Weights of a small GPT-style language model, trained from scratch on English Wikipedia.
Size: width 384, vocabulary 32768, 47.2M parameters.
Training: a variant of Adam for these matrices, 7565 steps.
MLP neurons of a small language model. Each row is named by its layer, matrix (down: output weights) and neuron, and shows model dimensions 64-159. Each number is 500 + 25 x the weight over its row's rms, rounded and kept within 0 to 999. Numbers have three digits each.
After each neuron's rows, "fires before" lists the tokens most often just after its 100 highest values on Wikipedia text that the model never trained on.

L3.down145:506452478501471510494467502496506513507484498465509499489552555462514494439480519505487549461536490500445488492517485514487500485470512484512496484520480522516556488458532509530501518504490500492500497461496536498503511491483491523481484486521491505510523518515486490482466523498463502509
fires before: " ", " a", ")"

L5.down221:502513469502483446496550525520510490512465520492537480507504524450511466508512556526473512522519496517535519501492475527482527501452501491508540483481474489500545529543505471492507504499501474521490470484494517533517496491513485500489519454497541488530465521526472459473498481523500478521
fires before: ":", "-", "20", " States"

L11.down1477:495412504506501487470458528508490520484508470480474530476490507473487518522468508492532506499470497501498504525533520474504502526513530469456497468469505457496477499494563510545537517500538500509515475511528484524490465491469519494522487527505468491491518564538492530451486512519454514516
fires before: " ", "–", "-"

L3.down1110:520487479506520464518538516449446522505520512500513522545537485480493499476508499492511497472525502505534475506467474536464511529518483460486505581511519563485535510494543539485466504500458532549514506491493501512555497516569454486468441458525465481513503493526494473503512455489509467504
fires before: " ", " —;", " —"

L3.down1407:483472523541504499505501482532515509524472520499559493489462498472523474532498489514474464462484500484499545522497519505500525507503502517504469473523501479462499497521535474462537457531488471453451459516533487490492484504498478546504492523523518519496484467531527575518486465514494498520
fires before: " the", " a", " season"

L3.down1071:492473498490529519461505512493504511473500454533534466511510500505472496505485494511505519473446479530489500521501474472517514537529473505511527473470484505480503514503501494505527461497532482531513527514509499508470530502509486477557524502498487508495541500500495509503447507514462504505
fires before: " ", " time"

L3.down964:499483518521499526510520520499496545510514504514489482475512483527498499479484514519516521454480527484524525455456491500501530531522496493427487473493506487510509503515488548551535502513495557510469518477525486497530498509458490487524498472517446519502534462532525536441486516518483489521
fires before: "0", "1", "4", "2", "6", " "

L5.down1399:502479460540480487542519502504475515475478514514495515515451512506487517500506472513495530485463482507501512508504508514520524474483532519469520476505485509494503517552516461504481505498488518469519526511536532475491494475539507467499461504507520527474457494458505521503516544477502484506
fires before: " ", " +", " Party"

L11.down248:529495463460514509489488507505470505529482502525503534464506523483503509518513523548481523488527508497456488493481511496506483508517472500514497502503506548531517516519473548509497512479525503545488551499500499492517508508518449508499479496510503495513484481547502501517518492468499523471
fires before: " |", "19", "20", " hold"

L5.down782:533467397483492465494524505483483518531513491486544481450500474469516504513470539485503495496538523483507489501493503504508444504522487539488545498524485449506516502506526496489500543479493534493514543477512475463523476524492479528524514534502522496495593507508476503487455498487447507515
fires before: ":", " |", "\n", " |\n"

L6.down587:503517492513484480515534479485485473491546527472520499444487473513501511472530509524528523530515535515475495488495534494495483515512477504529503528459559512475505497493495498506457510477530545475490535506492540480458522466482522504550531493498510514477475502479489498492462443481484499477
fires before: "19", "20", " ", "18", "1", "22"

L6.down321:546504467494491480535521512487506496533522548502522481487527465524506508501482480533504515532547497543460503496524503473514491491489529486501519522528511480498497511467492489501518473508467505499451514480524436479503531514436449533522519507527488485502502529516479508503496472479546440520
fires before: "20", " ", "19", "18"

L5.down1224:491533473511522476515490537508474480483514505458501518468459468515522490495524502469465499486498487509454502522528478502475496496495508452478497496507476573495513512460492488546517533514482466497472485490524515447492482494493473496545476514498493530496545506438483519467520467510520541522
fires before: "19", "20", "18"

L5.down691:519457493501512511469490503547513490451524508493493496454490483489515526466516467528439498483556484508465530486472492501479552467437477508512464481505490478521522461491482511513477471478540484528471512474496504511490479490505511523465443498496486484509514525523509494532502498524505521494
fires before: ",", " to", " the"

L5.down1244:493538535521524476462494524515475485515526493501484494459489519474527504503517519498496492488550496492498517501438537526463495537490532500491490481497513504479489488509473453506516543498506499466461511481530477484489509492496473492465481491514514504523483502464482493496534494515515551485
fires before: " |", " of", ":", " |\n", "'s", "(s"

L11.down398:529535473515496505497518494505499536519527536547511519476522468526508512550456512492506503497532494513449491513521470501479498496498479529504453502479506471499482489478490518498514474488438530491529507494484458491474533513504532525487534485501546492527518499490494496519515512499488482498
fires before: "-", " "

L3.down587:481503518501465487529517480461517501539516486503500484527527514518507453519502484471497496475471529509510512500427467538495487479487456514518514478496492523548456509538474491480477499486520509466488513480498506493526497530475504461524502466513507486502551512533481490512541503493548495458
fires before: " ", " —", " —;", " the"

L11.down428:516483476503535522494514469503485472529482504534506501471459510529491512487490542504507510472518489472534503503525486474426503464507551497530535480480516509513490496516497503526517489494532496457471496490510499509523476463476511524539486513483471515476572532525517534463484511471498514517
fires before: "2", "0", "4", "6", "5", "3"

L5.down790:529477524529508453486494469518504501486479471451494481509493523451495527539493494504507504471480481502498529527469491448488543524502498506531473480525517502460488504512512473534467515461491481492536475525494533486513487488483514573507489518493459523488525541501466467479473496480499538507
fires before: ",", " of", ".", ".\n\n", "s", "r"

L3.down1007:501487511493530506462500525501539512491509503549487448472513507505487525458499469507501485410539492527495507463455502524490488506459488461531488519492525527499499480505495528548513497466514473521511461495481501537490468508489461506482451494509484537461555537510501497493451538518490459485
fires before: " ", " |", "0"

L5.down125:508512510502531449514489506518540482492487491454505511502502480479522508560507536465466481493539494520483537483511472498515460503519489450521498517543454509477506531501480477525479536507531481527494495511468511510468451510492494502472495513505457536505489569489512445534511470506584556491
fires before: ",", "19", "20", ".", "18", " the"

L5.down201:507523497509502511506475494474506491506527536512541506501531522495508449492484526451497510481529530523497493524527522474490485523519528464530496520496502561508527520506546530549468482517451537528467481478527515507503464524500474481482497487512497495479543487516521490498501512505543530471
fires before: " -", "20", " Lin", "18", "19", " Ferenc"

L11.down86:537485488519511441499509497529516514499462529457502516519497499471526478535463543529515508492519435514511429511509536438521512497512519524518558508467526466531475477468493466476491524490491508494495485497460509500505532524502501506467497503480516462488483516524486516531497476501511551508
fires before: ",", ".", " and", ".\n\n", " with"

L5.down1425:481480487523512544463482499485470459565483471536533510490537527453510479491472484490482501473493474522506484485514511490506556495494504508464461507568489482524509531489493513498547463551500489526501515500482509450507470499535509479486461476491482487522459489514480511511508499486475508498
fires before: "-", " ", " UTC", " also", " a", " of"

L11.down343:521486555487487501493538531513496477507476510497493513537499493475497496515476536463502524485504506497541534510493486481519512498515541523464519505511518451478495499526475504494480463476511487467478461482503491451515527472511512516504526498461489472474444504533487519531543509508506496513
fires before: " ", " +", " −"

L6.down689:494494508495477495496516425473505489507480510550514503457461518531475497492499502557498526521523495525436490487471494520516511514458556497479528518463518492495508480503477492494486478523544502526468509500541502513516484494521483533496451449510510498521548523536487529502543490527486522524
fires before: "0", "5", "6", "4", ","

L5.down262:519490502497529466483517484482505520518478500497533503484498456499464471494495488524509527513525485541469535536482501520446468503531472479517521462519475502474509470544530446471530511463510546482495474470518485492503471520503465549492469473485498484506485494501475519530475489471510510502
fires before: ":", " |", " a"

L6.down811:522476528489506504546444501528468511497568490493477487461508490539490508531521472522489496482557548478505480495484508476506515501474480475501496508505526429510508478517492500525481543462528458487488527476522495498434500490502453528539506491498503508496522512503474503452466477497469493508
fires before: " to", " that", ",", " in"

L5.down1094:526501527486501495518509511527496471498520495499540488422501486506470521492464468495479499483502464489441494492485507487496487506486519488533496466496523509511481557477450492516493516507507492500499525465478538527478547500460537498502508483483478518495535525485485453483531550504561519516
fires before: " "

L3.down700:542511465477500500459487504483494542475498509500506517520523493461460528485488460481534532500511496501492501481490498490476490494493531519505497531479466484455528447496512492465524516518497472511502528549516504516522522528486548450444494449486496499509485450531487495530453474516511511514
fires before: " ", " |", " —", " W"

L6.down56:473465515487478478499462478509493524489477538502525466503484502496521500477529508446551542450507508491500456477482508510491498553442475517518497515482498492499431490479492526514520545532534531470520512528503530486481489500434517524497534448502519527475539522532471488483471493501476539490
fires before: " |", ".", ":", " Korea", " life", " and"

L3.down387:482520506508503526505495478529498513546521500511481520481547511520538497506494501523486521527510515488512492491481487518511491490529456474474525519498476490499490443573469500529516494488496490510463521524474497491510508485499517515509469521496482497505531482568462473495533579532475474468
fires before: " ", "0", "1", "2", " —"

L3.down1307:485467486520522561513476454527495466467506474497525525486510457480510516457489492463482507500518541501490493565521470497502499490502498506494467479502512493508483474483459496534544482538474516470510495524487488501468480520502490500522509510468530477531512483508492501490504505485485494518
fires before: " ", " a", " the"

L3.down573:505476503498486482523484515476534513483522466473484491475490515491503518417493500516485533455528501517508493503493498511473477500488535501545451504500497494503480485494487491544481509526468513518500507436499496493508498486494512525484481531520510480499505508514463499511503524472517449528
fires before: " "

L5.down666:489523468477537489497488485482517493501520531493522496486502547516477463450502514474503512492516541468511524522519507472490517523508516437566500510517492550524541562499550496519499489524437504535495485479499524532474467509496464493510515525513538522521553507516536512508477483499509526473
fires before: " -", "20", "19", " Lin", "18", " Ferenc"

L3.down172:463518555478480500490486440515508522482505522538528487527499485533508519536497498481502467519436534481511505484523434424512544491518493513466560477465513524519545519487521511476493472461489531498498523474505494508511469514519507469515491497487476502509560514482500518455474525466502533512
fires before: " ", " Indiana", " |"

L6.down469:492507476454557484518476495481491479521516579493525486453514543536471470486473501476500515545524513513489511540482511453490490475538518465526531552499490527505554570499522513527503476491474524544458472500539502520499442494562462513484450456495513464484518449496489527525485483529504510476
fires before: "20", "19", " -", " Lin", " an", " a"

L3.down160:450516484516516501495493520456498469512502494507521498500513460467477527511525483479475497516466466521515471507493466495502509503515499495476555551472466537527519470507470486504465560508490451542521499516500520474463492520495490530461498476503544501508500528540531459490477491544497474539
fires before: " ", " (", " —;"

L5.down1086:475561514516523435474515501512507524525489499479495497522510469506501502513526512525477502483520474518483527484508479498475542523541462440504509486502491541511501509488459497521473507545510501542508515517509520488509507508495482501473541487498499516505478483525498473532482474472513496512
fires before: " ", "″N", " −", " —", "″E"

L6.down1098:489557512550522460478491492493511495476511514482459497529530487449513514526558498492491533504520499495460494502480488517461480512509439491526503467516531485510508461513484510500497534517483509484467510501518496489491469488511482472499489514526499464505517501476475474539521481507494551465
fires before: " of", ":", ",", " II"

L11.down1026:503468474521501475487495497488503518472478508454540545466474523503507572483454557507500491468483487525492503532469530498517550503517540539494485471488522501472520524482468457467472509522529526472471508467472517496474530485494515514505496471489489532511484514487473457497483469514497525470
fires before: " ", ","

L5.down247:514515463492479503486502502465505520543506491477552507521482506515484479491541501463515503520504461470471463497492526504527420513489530492517487492529496450477437513521484502476474502451494545494486474495512548509530450502490483554506474515523518497511550510497477477528517524494517515504
fires before: " ", " |", ":"

L5.down716:490504523509533450493485530499465474494506557465526474510459519521499491516525460503474531465534536497560516511525495510498523473488494510508532486473554562479519548524547466531515499480503523489457511495485494481453466483464470459484491461527487507524480491547529495510479490502511544481
fires before: "19", "20", "18", " "

L6.down1286:439510445540522513510525522474513476507464494517522477511509501467494532489500483492507471486511519519473485498472492466500501501532506474524522517490483558476514497511502490512473498517487519539499526494489501466480486508497497518481496531505491507505552477468479489517504477507501521417
fires before: " |", " |\n", " "

L3.down582:489487439484530517487500476508502505495505499470491524496517467498504509478497502510488516454524498548508517435458479464482480490503505489480526518491524509529470450523522479485469497510513463580522470522495550513537549524481500492482489493545470515499522521510505484498508500486486491487
fires before: " ", " —;", "x"

L11.down1045:519476511463475476451495499543509488520502507483504480515488475494495508474496519530553514497440490519480490483522500496495499488532513496462488490470480473527476510510488520527498504490514528522524552515514473488454514501470493512509493495548513497513456501512482471472479541482485520516
fires before: " to", " by", "|", " in", " on", " "

L11.down504:489489506526544517504474522475483520501542496547477500514516483496530436447518485504476469492470457475458511478493458483533453510479514472482526494495480527513502470502504476494467477474503524534467455521507492500485500509518526496419480523502529519483441509495518492491519494519517526473
fires before: "\"", "\",", "\".", "\":"

L11.down1270:485501486522515469522468504508502438478489495537493502520438498509487497496491506521492508472485495530518474503503504527509446510507482494480508501499492519487518486504494505511464461532450509537494517512492498509498532528531487511520483557504479469497564519466506449478471533518508473500
fires before: " |", " of", ":"

L5.down1369:554479489495519476509523509462469478530480497487544490458453518489493497528501503505509526534482498518519512530516499507505486457472565486469504490510494511503539526527492479512508517524465495532532541507505493469482529530483479502456478518492540539491531515517552489527519495504544500546
fires before: " ", "20", "19", " Israeli"

L5.down1055:514497466503528454514492535501474480522532533510495449468473469492500515501509493500516491466485488530479523513474503512491513528514536458501447529526515528539491507488476479496503520470471527476470474491542470473489486484496474483499523531527502499498515428505510532473505480487500515510
fires before: "20", "19", "18"

L3.down178:479477491509496508501488465506517517489503527514505479527490493482506556496520509479539501522479517472480529500430475472535501507474524543467489499539505503489509527536505566542518465484488530452525527520512517532476489493500492491492507523535476498524483523519462465503508520497473513501
fires before: " of", " in", ",", " to", " on", "."

L3.down51:525525481491507503478489532476482498531525480525495517523505502537499487493482484505503503495514536480502497513504472488476496529502480475504511477477497514490501482535538492467481497472483530537518488480514486520514467488455456510537493550513495497535596482502546490449521474543485533482
fires before: "|", "|---|---|---|---|---|---|\n", "|---|---|\n", "|---|---|---|---|\n", "|---|---|---|---|---|\n", "put"

L3.down1458:511495510479507496509525492458520506457476458515571497505477528496487471501516529492511505505469473471497471510507446521555464476477546506499536501469521516483499538503499514518497538548508521517491531470520556531493525486505544533532460488454483507505570480474484482470523506524475509533
fires before: " ", " Israeli", " March", " December"

L6.down1328:492491468469473508514507499496498514509474529506512559517436524535488509519529534523516456505446508485486468465502474514501473523517462464512460491469542446519517500480522487477497520533497519515538444507507518524490497513496466481480488522480522497515510488520458479482471495489496515503
fires before: " ", "\n"

L11.down222:516526507505482508509527463516487450474531524517533527517488488525506528498510523494490446500517507515481520497501516460459502500497541493528483526458543491555508527431500530498482429539493511491525486464493511465500531473482459486488471505486502474520536494436465518484462505515522503548
fires before: " ", " (", " to", "="

L5.down1118:511523454502500510484505487506438505488496515535492506483474515543529503512493519498509506469489501532472465525483488488501482502483528496479481496461493461537536512499522452507455454457495461492481469527542518485487523516496491517493425454499508482471456499547493530490520475539503488500
fires before: "19", "20", "18"

L6.down305:515499472487493453533533502465517519514492515443528469466535494506471497493483505508507481504534486522474525546455515466498495487461529489531476528517512479532510505533481479526508524523514492494490499476486550532492541522503496496494529446502510496498438480544534535486487503479512540498
fires before: "-", ":", "2", " be", "+"

L5.down1054:512474529500527471511459452541499482508498526469495521550482491456492504521513520489524541512520496474514539492486552508489484497462514493491529484537491503439513506538499489515486512495496501504544486555457476503504495523458510507502476534486498508457439488477482493514499462487540534477
fires before: ",", "s", ".", " the"

L3.down598:525508504494464470495504453473456514486494488545492469525504516478509502539497507475476535515471536522501520544456498511468499486480504517468454519512485487505490503539502529501497504511499567439550499491476520518483509528473507514535540518506508490533551509530489499524540511526541494548
fires before: " the", " his", " its", " ", " her", " them"

L11.down84:519454537489482466482503468495488494492482497461504470501477515517488538539520552512528507492493506490495501473451477495518537527503522514482482514473531555486508458477497504515560515506495472492473534512534488466505491522502507516506502498475497486484547499488510511529511489466495543487
fires before: ",", ".", " and", " of", "'s", " to"

L11.down123:537449512500545452485502514494542496513550510495491518504495509481487498504510511506472502485459542500512491465510455472505524459527518523493485468482480527503494508510501528491471501510475466515500537540506490522495495483521482475544521538474498497480532477441520504448513531509459425531
fires before: " |", ":", " vs", " ("

L5.down1205:489547474495501498502530532508516494511510508452520488493539486458492497478457519536478519498517497534485501542517457507518492488515495492443530512513498487483503541477522510518496502530477514485513468501486517496506483521534485510453462459511477486540483490510481505509482517512534513507
fires before: ":", " the", " of", "-", "|", " "

L6.down245:513530493467572489512482508511479496524515562468519493476494492517501525500510484481525494550510553526521533521518499489486518507485490459479513475523519525467511548550516507502524473487487529496474482504498517475487479480489462490519503486517533516506522427518487504476498454481497539484
fires before: "19", "18", "20"

L11.down1298:552482483535516495480506508519514488475495486511511501467492498487499541575506467472514485505508530511496498468479472484471550511509498506534481494500526472502539497478513532489494466498462520469518497474462499493501564538460489490469496475498522512488463548530509511426467528454522469518
fires before: "19", "20", "18"

L11.down1131:496463463521520500475502492480483542480488514501497483504490469511470511493505520532535543486558479514469461549500498524554502486511506565502488476501509436469512455562504488528490509515531521541502486522478488485481471500502503494445499560483525487485471501462526498542491506485535494487
fires before: " "

L11.down754:485483480464541518522524500497476499496494519505483504467528460546470501523516489535520521492469497556517504484467504515496474498465487479454512499506471516503503509513493534485542507495545502490461560498569503478477482555526522532502499533469453513452504494485512503527512489502457506498
fires before: ".", "0", ",", " m", " km"

L5.down351:462566451494509512527517506479483488526480502519506498501529513501503507496467478512516496481459521505492486497460498485496475508517478498521523519480519453492521515502464469500507505511519508508488542484487518507529558520539503535485502464545527472519505515527489493499451499529495468511
fires before: " |", ".", " |\n", "'\n", "1"

L11.down1394:474468503469503529495493525450517472468488475534514480495498500531473442529486504518484500492488444489448507521487478509504514497487506508496519508497506532488440473525498509454518503530536473513447489500505485504479491519508526472501526575469430491481545512476539515492481519529506492478
fires before: "20", "23", "18"

L6.down999:566503516519508452497505497493506497500469534491498487472508512500484526464491531526495544498472546486537462454486499490471492503525519503462464485489506500524515502466519461487511533456461544519536486534497500544494501526475439460475526477514553491538505499550500509520534520501487492537
fires before: "\n", " in", ".", ",", " at", " of"

L5.down1451:495532448503507537500483516465496473465472503474472483518479512447460515525479502462535528505530513525501459494519506506495480465465496507503494501503501509479531510483482497488472481519513487533510534523486486513479535464518511515490480449507466455500515500556489480514492496488490498465
fires before: " ", ".", "19", " |"

L3.down690:511511522550521529527485491504486512546492474476500486504482463527485507478511494483511489504506476504449543504504490482462517489497499492554514485497516512507524504499493483509481511496481502500494474509486500504513472471478454493545502550469491500499568518467509499465503511538462538482
fires before: "|", "|---|---|\n", "|---|---|---|---|\n", "|---|---|---|---|---|\n"

L6.down341:521569509525487473513478558541530499509505459513485466476523517478528472539507513486477488507492491503475527483465494496536520534486495519519529494476481532490533474507499490477496481517544492493460528506526443528491558525526483532550510527507510507464533547529519528487534525521475484468
fires before: " |", " |\n", "SN", "20", "N"

L11.down363:517479489506521475503510512526503524460511532491471506475425541489514483478485467486519549496490517478508499496523506539528514503449521520455477485516475478501518489526512461489514519476468478522508468486507506500476490511465520523471482489508493528497505527508484530486520518497533507538
fires before: " ", "20", "   "

L6.down953:501504555502523505536517546519529514495502499516452496469516493486500515495483485469476469516496540490510533473483468466544543490463504507533551462484527542472557460541488506498509477499551522495486460511510500536496463479536521522532525524491538487491526504501541510440501511553478487474
fires before: " |", " |\n", "SN"

L11.down1343:495513516495505492505484502494519514482465507480523479501491514473493487470499502503525534521488534474499489499540527511507503501490504509524502504512502502489500504509484485513479519510513507499484509490482457515484469529506497507525521573504502510488590496480485495474487493491498494471
fires before: "19", " /", "20"

L11.down1260:508463480529481470493518491475474462480542475515490514524500503481529478510502551459490523485484452485479501473474530492513476509502522456493526456492482439506498522460477517520504500506472487489525479522543518488490528473490516499531510481557498491549526548542504497513466512517507488539
fires before: " ", " ("

L6.down1020:529474515468514484495535483532540501507482476536495495462515503491506467482501508468510519503506488515541463446482516529479511516484524501557507461513521461507526507517493504514486492498541466501470532441432536487475512522460486536470483466467509507502504536479480481505544520558490500528
fires before: "19", "18", "20", ":", " (", "1"

L11.down1346:526508508497547464512509506526489488518503508526499531451468481458491505548507511491472512484522526510510559503452482535505504492542501528464495498462491540511508542516532474532487507496487503531514483487476529495491530549489474501521502478470526496508493475538499524485491508509514486481
fires before: "19", "20"

L5.down890:500488469477523505486483432498472445527487490529519517454500502526507543545498490516501489488512504508491531483488508494470506487479518482530445462485524489546541513503482510508506504564470512542534475490498520491495515498432484499490520489518508450498508471518520515474500522520495541462
fires before: "20", " ", "19", "14"

L5.down217:491480525477513469494458527478488526457531507526463518536506528488497458500501466504471525444492498454523530514445515502487459511501502500516515507508526476486538498463524509512486506480464516506498495506500505483517529484494479474495486472533458487523508494545511482459505499525503491506
fires before: " ", " Apps"

L6.down0:481466494506493494521501501478505509510488529476512481560446519477473514545520532483506534471477520485523490465419493461532493513497533542477494486504522490498480474526509518505485497487478517413516532501531500499495534507472494515533517442511481455470480500539484486521516515525571508496
fires before: " ", " —", " R"

L6.down605:516499486530507516469460493475514488466461487494511525522544477505457499528512510482516498466520489501517531497490442509508520470528494461405501486489459529495500441506483486541466497533550444491489504536468516491521537506490500462500496490484504533483475498494479467506516554498494478488
fires before: " ", " UTC", ")\n"

L11.down314:521520538502532520508495544530506472522481547475552505479454496461543513487444473510483540478470532550508505556505489498559453510508523477521519508516528496503500507520478454503501488482505515480468479477476527507498513507495489535484453476505494519531483475521484492528503488473511545474
fires before: "-", ":", " ", "|"

L11.down558:480484481504493520487482510538520509509519499469488512522497481508508535492509498477514519502513525491474525546510478501502546486471515514489500515532491457502524487508494523511473469510479472492448475468508525484458504486455496489478482513503468488506416520514530498604489515528503468490
fires before: " "

L11.down1055:526563504519513493499536477497528493491534518518555564470515520446496487521476514541471478533512499555437486474487517502482455492533507481506505472445487518524485524496475490488550487507507509489535516515461520487472516497512495520476493511510531489481514438514501488457462462493526500495
fires before: " ", " |", ")", " A", " —;", " MF"

L5.down998:508544469490497492469503513511516489522517515479526482493496469517545511506519515474488495525504511463513501501536489454514506507489526494525509487478514519463502513513506502514506514468443502508519458479481461497515503497508519534491495494492522499562524533478420493486487488513483540492
fires before: " ", "-", "\n"

L3.down953:486499481473501502496502522487491533518505517474464525595498493521488469492490487514491506455521498488481476485492483476506470487561495485491517485518501514496507514498492512514476493503480487551509497530505535533539483501489533498494448510560491511503505508505502499505494464491529527459
fires before: " ", " the", " W"

L5.down370:505534508499508459504476497473498497503523548501546471457486547501461475490479475516514505467509523484484512519491523493484502513482515465543506512490477555496511555498521494553471496525465537513479484504536478513480453508502464492518474485516481513516512502562502477487524504492501526450
fires before: "20", "19", " Lin", "18", " -"

L3.down173:496533486503505480515487493487519459495550526502497499493468488482517482523487505509476509512494473488529431492490540545491492494537488484523506532512505542531531525508506485536481523514455472494500495458471493478492527494512495469450497480541493534501516501528522458463465451489496524497
fires before: " ", " (", "′", "°"

L6.down574:462476537520518532458526470469492483527483502501560496518475522511478510493512521517479507501488488528518463463479452489501516452506508476536485499534460481483484522498523521511517520501500503421550523503516516454529540502509534524502455438508491487457500518497482537524517481485525507483
fires before: " ", "."

L6.down344:513497515561530476487491484501497487491474500483451503495511528524452532525516506470513517481501496527552498491474515530476516538469563482448535475553488494482473487505435536520484510508501486495482518538541508466508522475525503506509469517505491463509471481545479481565507522484515490505
fires before: " ", " |", " +", " −"

L5.down806:496449515479555541504514522518483521519446541504509511467493515496460500512534479452531501513510495478549468507547471455526544506498537497479513496462543543504485473500521514496487503466547481477509504506518483521472462503506467519533503527445486485506504492485474525475465456493503527476
fires before: "19", " ", "18", "20", "az"

L6.down1340:461491537508479503449530510524481501483504500493473513487516531484506503566523496494498535469506501489522514452496482487524465548474445537472496441530517471528487510484483515520523528500522542502480485502500475524471539473404498488473461493496553477507494531485468516519474530526498513495
fires before: " of", "'s", " in", " were", ","

L11.down1219:498486477483442501487488522470509498474480535485487515555460540442458487505463481520541525531489512517503503486502481481518543501496532492503509484486529529433515486557513447484479487499524510504519479509556505512521468508452531481502497522507502500495499512481500459517476493518515538487
fires before: " ", " |", " –", " |\n", "0"

L11.down1237:488478479531499497512505450537497496496486505493476528475523518493480520499523520534519506511507486520539482532506514486543489562537518527457513512461540528485533464486467470525519464468563534531519506501461498477467493547490511531497500513505517494495534525478484527486508534455524531470
fires before: ",", " |", ".", "4"

L3.down1087:534475466496530467559519526498499518493474529504508516466495462506472488533513531519512521553458499467512527497552480491489458459504484464556494503456493462473481509509495468427515525505525494522492502543468548504525514471471518510488450500516497520469507497487517510523524488492546549522
fires before: " ", " the"

L11.down72:490494519471511533474518513502481530515482474508479504492499519519466511505488502466507515494505489507516481478521515477544480491470516512481498501508471555477470483510496525538454473488498544505531498524487462488553452511507511495508464572507535462480565527531482504450506518475519542495
fires before: "19", "20", "18"